Weights of a small transformer language model.
Size: 8 layers, MLP 1792 squared ReLU, vocabulary 2542, 21.6M parameters.
Architecture: RMSNorm before each block, rotary positions, untied embeddings, normalized queries and keys, capped logits.
Training: 621M tokens, 4735 steps.
MLP neurons of a small language model. Each row is named by its layer, matrix (up: input weights) and neuron, and shows model dimensions 384-447. Each number is 200 + 20 x the weight over its row's rms, rounded and kept within 0 to 999.
After each neuron's rows, "fires after" lists the tokens most often just before its 100 highest values on Wikipedia text that the model never trained on.

L3.up1591,195,206,217,197,227,207,188,200,256,185,204,153,198,196,199,200,253,178,202,211,216,186,211,224,227,212,215,207,224,215,170,202,215,192,180,197,198,127,198,190,218,182,195,200,196,230,192,168,199,203,240,193,214,186,205,211,152,220,221,193,250,194,169,204
fires after: "-", "|", "\"", "g", " Bel", "s"

L3.up976,268,249,214,189,184,171,205,175,215,211,169,205,201,197,215,215,196,187,202,191,198,180,185,214,208,175,156,165,171,182,206,181,170,186,212,201,190,190,188,185,216,219,204,184,194,225,202,176,205,227,170,181,178,198,167,190,203,225,182,195,234,190,164,155
fires after: " |", "-", "\n", " An", "|"

L3.up187,186,214,181,214,168,204,207,205,230,214,214,229,192,197,187,199,215,204,200,222,155,199,236,184,199,193,239,213,206,164,203,225,195,230,190,226,210,192,200,225,182,187,244,203,200,196,266,208,209,173,178,212,213,205,191,175,173,227,188,206,201,180,186,198
fires after: " |", "at", "|---|---|", "|---|", "|"

L3.up1376,205,165,172,221,226,193,247,218,186,201,202,224,195,180,214,209,207,207,217,221,159,221,198,205,210,197,202,201,231,208,179,195,193,215,198,172,177,224,206,201,173,188,198,191,226,219,235,241,203,216,203,212,209,199,217,179,216,217,176,206,171,165,199,171
fires after: "ro", "ra", " po", "re", "ele", " Jun"

L3.up202,190,209,198,175,185,188,203,180,185,195,217,161,242,208,192,193,238,201,214,205,188,209,200,196,191,205,178,169,217,195,199,216,184,237,176,210,166,196,207,221,178,196,204,203,190,206,190,182,174,176,206,204,202,194,199,188,224,201,192,223,181,198,218,212
fires after: " during", " I", " F", " C", " In"

L3.up434,195,178,225,218,163,222,209,194,184,212,214,201,191,226,190,188,179,176,158,226,214,218,199,178,187,233,203,180,180,233,192,201,191,168,195,224,183,205,197,216,210,196,169,209,193,182,177,171,182,220,187,232,182,205,245,184,231,220,198,208,180,220,217,213
fires after: "y", " he", " h", "er", "id"

L3.up383,170,207,203,200,210,199,238,203,197,207,189,202,188,180,179,206,206,193,213,256,197,214,205,209,196,179,170,164,180,190,156,170,207,214,169,159,195,232,199,192,204,197,195,145,221,203,235,207,200,196,194,187,209,194,175,167,222,171,193,169,205,165,205,201
fires after: " ch", " v", " Ch", " n", " V"

L3.up648,231,175,189,191,211,194,197,149,195,203,213,210,178,176,178,186,201,194,218,198,193,203,244,179,198,244,197,242,197,208,231,199,230,221,182,196,174,188,189,190,180,195,216,200,183,234,192,188,231,216,200,214,183,231,216,232,225,173,220,199,164,203,225,209
fires after: " |", " ", ");", ";", "\n"

L3.up503,204,187,211,232,164,182,232,230,191,221,156,200,199,193,180,201,222,229,217,234,180,203,207,218,183,220,219,196,218,223,143,161,188,220,168,203,164,220,215,191,206,178,247,196,230,211,204,225,185,213,190,185,216,198,209,171,224,191,177,170,174,190,215,212
fires after: " elect", " ch", " t", " Ch", " D", "ct"

L3.up1755,228,207,242,189,178,206,205,181,192,208,175,172,235,162,182,196,185,194,208,209,219,209,184,189,178,179,213,164,213,224,237,204,195,181,220,196,182,158,175,203,186,237,192,192,220,233,186,202,221,197,213,185,194,227,209,172,239,209,163,221,188,193,217,206
fires after: " at", " to", "c", "z", "g", " qu"

L3.up1289,201,230,163,170,217,220,208,220,234,206,231,190,208,246,178,190,181,183,213,200,241,201,226,170,221,212,223,209,180,190,222,237,230,224,214,240,214,204,233,200,196,191,188,216,183,214,206,240,234,191,233,180,177,226,194,210,185,198,196,183,213,202,191,178
fires after: "\n", "\"", " C", " c", "irc", "p"

L3.up1637,188,241,181,195,212,213,198,221,239,205,181,201,195,160,202,219,190,195,188,215,218,213,185,199,209,175,173,165,215,200,220,175,231,196,195,221,212,209,209,229,188,229,193,209,192,218,232,185,204,183,182,204,206,184,184,181,277,194,197,194,186,181,192,179
fires after: "\n", "ount", " p", " co", "p", " ext"

L3.up145,220,210,184,197,205,162,242,206,225,208,197,232,164,226,221,239,202,202,175,211,204,222,182,199,228,174,215,205,212,195,200,217,200,182,163,226,210,206,193,202,221,187,220,208,208,195,211,235,221,201,191,212,172,231,216,189,204,213,152,205,231,208,178,192
fires after: " E", " O", " e", " =", " c", " b"

L3.up1122,189,194,235,187,200,212,240,192,192,233,170,219,191,187,197,206,195,245,191,192,186,215,193,196,212,188,250,185,223,235,199,194,196,212,182,194,220,166,244,220,213,171,206,220,204,166,201,152,187,183,183,211,215,203,169,224,198,211,210,174,192,200,224,187
fires after: " W", " w", " L", "W", " S"

L3.up1202,192,176,197,202,214,236,190,228,198,194,211,214,186,179,172,170,215,205,234,178,227,195,176,180,195,191,189,211,190,225,215,215,201,183,198,208,182,242,203,207,200,233,170,213,187,174,174,209,180,176,145,158,181,198,203,199,202,177,226,172,188,178,172,201
fires after: " c", " C", " Con", "C", "c", " rec"

L3.up1270,192,217,180,199,207,227,210,227,191,239,162,236,196,190,234,218,197,200,184,198,197,172,212,210,186,195,190,165,203,207,210,200,189,211,210,207,180,182,197,203,189,193,171,208,210,214,202,213,189,184,201,200,163,217,208,228,194,226,215,183,218,197,158,226
fires after: " a", " La", "|", "ie", "e", "a"

L3.up774,190,210,184,186,193,162,215,207,171,196,164,189,203,157,218,191,184,216,237,218,172,184,218,243,225,213,197,197,184,189,204,189,223,177,187,233,170,211,145,242,203,214,192,212,183,217,201,211,223,189,213,179,196,236,219,206,178,211,205,206,188,187,178,197
fires after: "A", "CA", "ad", "ant", "e", "ac"

L3.up1640,189,258,190,250,193,228,242,193,214,233,181,226,184,205,169,202,201,187,157,189,220,205,196,176,211,160,221,195,179,208,233,212,199,204,220,238,189,217,179,170,188,233,193,205,210,179,187,195,202,195,201,206,206,182,228,216,204,191,189,213,198,203,244,187
fires after: "H", " h", " c", " H", " C"

L3.up1235,219,181,181,179,204,212,179,165,215,195,174,203,194,181,179,218,202,183,175,205,205,193,184,199,193,248,238,233,187,203,181,217,194,211,211,183,166,182,205,197,162,178,181,173,210,218,185,201,225,192,228,197,210,193,176,180,236,197,223,208,209,233,176,190
fires after: " 4", " out", " 5", " 2", " |", "."

L3.up1435,181,186,227,224,182,210,213,200,222,192,187,226,186,165,210,224,179,202,182,178,196,208,220,189,197,200,222,189,226,195,199,232,192,224,212,197,193,201,211,178,186,199,179,236,234,207,205,200,197,252,196,185,174,226,206,198,224,183,172,184,202,206,214,204
fires after: "ic", "y", "i", "o", "m", "u"

L3.up79,202,196,190,200,174,164,197,202,211,190,199,190,157,187,206,211,195,235,230,189,189,208,160,172,160,221,202,188,200,181,242,210,212,200,214,242,190,181,221,180,213,175,211,242,201,184,180,185,221,208,179,204,192,188,214,251,196,186,180,230,215,189,180,181
fires after: "-", " m", " p", " re", "y", " R"

L3.up679,201,190,226,203,183,147,204,193,236,193,187,205,196,189,232,214,207,191,190,220,217,163,182,205,177,221,208,235,200,179,201,190,172,187,170,227,171,183,194,174,207,190,204,222,225,216,175,210,183,190,195,175,227,208,227,195,207,195,192,187,201,181,201,218
fires after: " |", "\n", " H", " T", "|"

L3.up665,199,200,199,208,200,178,178,214,190,222,174,186,182,214,214,207,204,192,170,196,219,205,224,174,206,192,212,201,224,181,196,201,146,208,215,187,216,207,197,190,237,152,198,186,210,195,220,185,209,200,200,200,189,185,164,208,198,188,223,205,199,212,227,194
fires after: " |", ":", "ode", " 4"

L3.up933,201,252,173,225,207,214,231,202,210,227,175,232,203,196,205,167,212,203,204,200,192,182,188,191,202,205,204,180,177,175,271,194,201,205,176,231,173,208,185,213,243,239,164,183,201,227,213,180,199,207,207,180,191,191,188,237,212,181,191,177,218,193,213,181
fires after: "\n"

L3.up973,208,214,220,170,196,209,183,154,204,234,170,204,218,179,187,202,194,231,210,197,216,180,202,164,188,204,199,226,207,220,176,151,196,216,178,178,225,154,198,201,233,216,214,192,191,204,216,181,225,173,194,195,174,178,230,194,205,201,203,212,184,194,199,198
fires after: " |", "==", " ==", "\n", "===", " US"

L3.up240,184,206,198,209,189,205,249,194,173,204,219,203,203,180,185,212,177,199,192,188,234,173,195,190,183,217,181,186,211,174,205,193,163,256,217,226,198,231,200,201,208,217,187,217,175,172,202,234,183,205,230,199,226,230,195,189,236,205,202,182,194,223,199,182
fires after: "\n"

L3.up1323,195,187,189,206,185,194,168,204,220,174,180,217,210,184,224,216,211,208,204,205,213,252,217,216,161,188,210,176,235,205,195,208,197,187,181,223,193,202,204,189,206,202,226,216,220,188,204,173,200,216,184,177,218,171,231,137,203,209,206,218,206,191,195,144
fires after: "ic", "r", "er", " art", "at"

L3.up1059,240,176,204,226,191,205,218,192,207,200,212,187,166,178,222,186,194,206,194,190,203,189,173,200,184,182,231,163,227,179,201,212,211,198,186,218,221,208,228,194,192,175,215,251,203,208,220,177,223,203,206,218,203,206,227,181,210,203,151,229,138,166,212,250
fires after: " |", " D", " University", " R", "\n", " 4"

L3.up335,202,180,191,175,233,190,212,189,228,200,226,248,186,216,216,175,192,172,216,191,193,198,163,195,185,195,188,186,202,179,190,214,227,236,225,202,218,151,175,215,225,187,177,241,171,206,177,218,187,226,163,219,211,228,184,241,194,252,192,194,202,221,192,192
fires after: " and", " ", " to", "\n", " from"

L3.up903,213,197,210,170,166,215,187,208,229,236,180,219,194,173,202,206,228,221,183,209,182,189,186,219,191,180,240,188,211,214,181,208,168,184,210,175,210,180,214,214,202,142,191,231,194,149,176,177,194,206,172,195,187,189,180,204,161,196,211,221,165,194,208,180
fires after: " W", " Sp", " sp", "S", "W", "O"

L3.up1081,219,167,186,171,219,222,196,191,198,178,193,205,205,197,210,194,203,198,181,195,209,232,225,207,191,203,193,172,189,210,214,180,197,209,185,136,206,208,223,196,188,227,189,203,228,200,190,219,188,153,210,211,193,186,200,163,193,205,196,202,223,209,202,207
fires after: " L", "L", " rec"

L3.up692,214,172,186,193,159,219,195,225,232,212,165,205,200,165,173,187,193,192,170,221,169,219,226,188,192,204,188,210,204,193,186,192,192,217,225,206,181,187,186,215,211,182,214,184,187,208,213,190,227,219,193,190,205,255,176,215,224,216,184,177,205,185,169,219
fires after: "a", " a", "o", "ie", "e"

L3.up1006,207,198,194,207,211,207,158,201,201,224,166,183,214,186,215,195,172,193,190,233,173,218,204,200,204,177,192,201,177,221,216,215,174,186,192,175,218,160,213,181,220,173,179,206,213,210,202,205,181,224,226,201,190,207,231,163,213,197,193,200,197,175,195,173
fires after: "ood", " I", "I", "F", " |"

L3.up437,218,196,199,207,173,187,211,156,213,219,219,176,187,193,195,224,230,191,181,207,204,191,218,215,206,196,231,169,190,182,208,213,215,173,213,174,167,201,180,179,205,173,160,220,201,190,179,194,201,222,209,204,182,233,199,216,228,222,202,207,195,157,196,164
fires after: " C", "\n", " (C", " bro", "r"

L3.up840,214,231,211,186,190,216,218,187,204,223,215,227,174,216,212,166,209,186,212,198,203,171,198,208,208,210,227,180,212,220,208,180,190,266,174,202,196,191,229,193,194,198,231,202,172,220,202,222,210,192,190,186,212,188,206,215,187,173,212,220,199,193,196,175
fires after: " |", " a", "M", " M", "at", " ==="

L3.up521,190,220,180,199,200,164,187,203,202,210,215,190,209,215,208,219,194,196,195,190,176,210,190,198,236,177,225,190,222,196,169,171,180,175,202,200,225,218,180,187,213,203,180,204,164,240,193,178,194,193,212,186,188,178,223,235,219,185,141,191,219,168,209,151
fires after: "\n", "==", " ==", "==="

L3.up547,203,192,200,209,162,190,204,209,173,228,212,210,191,211,180,141,177,193,198,196,192,235,161,223,202,185,222,172,203,191,194,240,233,164,196,222,196,199,213,180,186,166,189,189,189,204,209,234,207,232,180,203,227,215,182,179,232,218,217,202,178,173,193,211
fires after: " the", " ", " C", "\n", "ist", " pro"

L3.up1095,209,192,186,188,194,242,191,216,165,215,182,232,203,150,138,191,230,217,199,197,203,218,208,195,201,190,198,183,179,187,212,234,182,196,180,191,197,187,221,194,195,240,199,176,176,203,165,189,196,219,197,200,195,188,205,190,203,178,194,194,203,180,194,206
fires after: " f", " M", " work", " Mon", "un", " qu"

L3.up1534,206,217,239,192,196,177,208,205,206,238,193,230,198,192,148,200,226,232,204,195,196,215,197,176,203,200,192,184,214,204,197,214,218,193,211,213,203,174,176,185,204,209,169,197,236,228,203,165,238,210,234,184,241,216,200,218,175,216,213,181,193,221,229,188
fires after: " ", " in", " to", "-", " for", " ("

L3.up1456,203,193,175,219,185,196,221,193,209,181,219,207,201,222,204,196,194,202,194,211,210,161,215,189,193,205,179,211,185,190,180,245,197,188,202,205,192,217,201,159,187,184,181,242,223,227,197,219,192,217,195,198,190,168,185,229,193,201,176,214,173,185,210,152
fires after: "b", " F", "B", "F", "um"